config.toml
qk_norm = false
init_std_qkv = 0.0189
init_std_up = 0.0189
lr_mult_up = 1.43
final_lr_fraction = 0.0
batch_tokens = 131072
max_seq_len = 2048
train_tokens = 545600000
dataset = "wikipedia_en"
MLP neurons of a small language model. Each row is named by its layer, matrix (down: output weights) and neuron, and shows model dimensions 341-468. Each number is 128 + 24 x the weight over its row's rms, rounded and kept within 0 to 255. Numbers have three digits each. A neuron's up and down rows have the sign that makes its largest values positive.
A block is one neuron, or neurons of one layer that tend to fire together. After each block is what it responds to, as a language model described it from the Wikipedia text at the highest values.

L2.down670:111132159119077130112095136124181130154155137112098155124084099111093085146138118163141089169149090129138099125136137144114139116118096134106173103128100158100110141122134140188132128146149133112175109116096128133085123149127104136142134108105159145121104096109141137129118140139115132088077134136140134109144097172127127115111133127100123130129116147141114111157093084135151083129160
Responds to: Three groups: "of" after action nouns (development of, establishment of, capture of), sentence-final periods before a new sentence, and year prefixes like 197 or 188.

L6.down11:128103165081107097177140090110124139133130099128100152089116126127120139118135156120136109106133097135104143125088124135144157137143170112132153104114118126120105120101121121128159155100119162157115164124137183142145129168141175131137121156141122106130151154085094142134145131116123148140105132098082123177103157112139142114121143106124121126129152127086143102111153176143108143165121
L6.down39:097148091111097126176166136117122118128154081119132089106135131164144129134105203096104124109151129119123115135143174171128137077169142083107081153134092125131167128139139129132126110154149137114134126133110155161124162115116129160170157131117123144099109108165075114175145109154157116146108151145140117163137148073127137115117162140112117118138125099126111149095181139105167150147112
L6.down140:120140135130085121178127133142117088143100172158135091127146119092128124136139057167144161118101128130085152108155162113144122150108143090074165114111116127072137129152066127097158080084109155169077153093120156134122114154118083116152106162120147138140120131110125103145117073130148148144092118147131109089106131145137127142092178075070117151113129162133115140093159124112140141150115
L6.down249:118130103124124097149140120124147159158132112094061144124157128138144153091114090164143131118150087151120113128138165143153180137119133102105126134127126124120154116095111141140105106119112090106151150113120154164122141118129103157130129139104117136087149078144116094117158163118079111128116114135125089113132137125080155102100176145093096139130137155159118132194160110143165134154182
L6.down312:122118161165107081153114152153159157138139108136158108112132123173093175107087123124135119095145106113142146147121078152116077122091123128083110091147156110119137143122180113127113123143114137129159065141149133148132107189153161156140163164100160129119141137127124171141154151125142111097142173120128142088125137084131164120115112145185118148150114114132164118138105144112122164147134
L6.down345:156090161162176146183141129121101118085112114096144159160131121095114111148131213165120104144126125141128096144115200134140122105158126106138119126080100159151110098112156134158153107103042149108162100133107129130127098114160166113156135148121124137109112105130113090127086129135135140117160128087123151135110080141120133104071115119122120082098125101170130109115092162125140106111127
L6.down442:119112127117176114175145133144133172128117148096112084112139147143128145102107126134122125138085127128137175081119148131145151108138139145100102112138131127153118099116140119120167155126060136116138108101144180132174119176129124123102146113137129156154121144097108132134083131101124073112111121126172121132147163124134124131138150154148157123118099131134149097093116117168115119123072
L6.down480:127103151138152151125131095128130162122162118153129186128129128118159095157137189109119124086100139122134108141160146147102098147125121127130146137153132127132120115118096108116125166097103127131159123153137127129079131093145121122130096141137153164145116107135113101156097067133099081170092126121113097090185136147127082172109124136124115123141156127122095122115141152127136104165138
L6.down522:163123141157151087140149123111105147110094128175091095149097159136144107154141106131138130109104097130126135126103070147099125130120164114111154113122112133157141123123086091094092133095079130122080127143114154117129149112114121135167142148166138147122152146134125101169131101118117134102169115119075151118113108133125176082129145142103152148146093093158080105127092145152127147135154
L6.down652:115127119088102131107113152120124190138109120071093161110113124109119087106132088140116155109117119116162146142149157138147133092154189141101124165155154124129115107120125120088104101205151110074112151120128152128144128203172137140145127101109158120133162149112135099132108107151142127154138100083143100123145145077146110131120155153144175143096148116120155132162143160115105120084095
L6.down686:143137167152178149104107114133096161113105145148133160097123125133134122110135139120152149190118115106085140111136162111091105085167121171123162124143183112147154156107144108132142126179115147132183108137127115150136111125126098147125068138170100087117123094118117112153112151140169142196098140144145132141113109108187087159089126155085130101121147117142189072115110092114112121114130
L6.down793:107136106165099109156134114143126142096152113111132078161151124166123132136165118107137127153136072146123152154129155154140132123127144114137157156111129112139131111138127094104134110186125115128098103144150170099100150097126139108155138120127116130142168152141135058085098144114119098109100127130137188116087133141143125095105156127157103178165141108099162125123156101089090136128115
L6.down976:131112100124107159107160132124154125129124115136114114129140114105110218168140144142115148157159109090116145150082107180063111157157109084128135101124122107124083148135125182150147134100148087135145109125129131102147084090103123147104120132137142143160166151111113121106110072116107115134136103116162149137122120141113105129102115143132133177081106125140130094115157123067135098109104
L6.down994:168172130128107114104151135113096104084114110133133143123127145108125082114182105147107169106105099148165165122159130096167133146130137137133152096161128154119134144128168130154110127118163100159147109170125161117095171164150101146118155082163123102109130133110109137107131089134113158134134125080147137078137149128133074155139141139098159129093147129142129130163142090141127141104127
L6.down1248:138130137130135144099137176100091098114143168176147156085124153127121149103144054128106128123120145169141159101139134081154122130140179109139123157149144135110112157131147124141153112118164113149150143096125146125170134129198083103109078126164127115145123167114163076144121111128110111129162150143141145110149099099147107113139130156154154147108118134115152096081100114125080095118173
L6.down1342:144084137112111130136140099148127134119117104116087138112101119122132139133156123117100133110174101091206133136077151172122150119125174128129148151138146130095131144123099122118139146116146144110116149099130121141101124076131140165140099151132132135118136138167161089111144189163138145108156159147121116118133154101087103118141222126147135097149150132130103099143132141118135133135132
Responds to: Separator tokens right after a number in statistics tables and scores, such as the cell pipe in football stats tables, score dashes like 2–1, and slashes or semicolons in lists.

L4.down211:139156117162095141142157146134076100140147127157081106147136153137148127126149104119119127105145137093122122096142081133127160117087191098104100144120108130132113147119139133115115133090158106160130100100134132112119098146115061118125110142083140115117149130133173120138087141140099157137155148126111125145151134117119143139117132102118144087095117132125101115102120165154095161166126
L4.down318:139191112127114114144107148120144107089156133136142120146134103117157124139165000107112116155097108111129138134121179148110114125111099128103077120142114119125114156127091124149125134160162139163120131089130141102152127136152144139109145147101127119123179131117147130119111181121154136126119137129145082098117105108092111132099116149132130132107140132129139125132116135138158112091159
L4.down485:121178133120105125163127141158137116116176123113136142110119112138162108105130000104133127157106136099121145121111170096151116116086104141122059115114133113122156146137111098150102108170109135126132110121144118141172129125171130129128137112113156137114174128135156127130148179088136131123115126138121075102144123136117100141117145148130122107113139112153134154143108152140163102119149
L4.down680:120162127111088177129100161125087140135128145151126141153095174140095119106121127173103153091154131101087153088117134140116140130145097129080095099132106133143125135125139088128110134102083130146098128082118113150148125081107139105153134187151135115108150110180108111091127126151088127124125162111142107088133148136103160121156180159121081102126111108099130085133131151154079101104138
Responds to: Line breaks ending rows of markdown tables, such as stat tables and lists, plus section-heading markers (==) and sentence-ending periods before a new sentence.

L2.down1322:114135125161104124125118177142116134161099152139139103077186162103125122140113148125088128134109092103131097087104115138123104132136145099091136131142177111111112129134134170149106130119122118138191078139097166147116124093100146125154076150127109129123129174121114129134140158165154129173095133126108113113088173119161171127114147099113133132131121102123132133168141127133122129107113
Responds to: Final word pieces that complete a split word (corro-sion, ref-uge, dormit-ory), plus cell separators, digits and years in sports-results tables and score lines.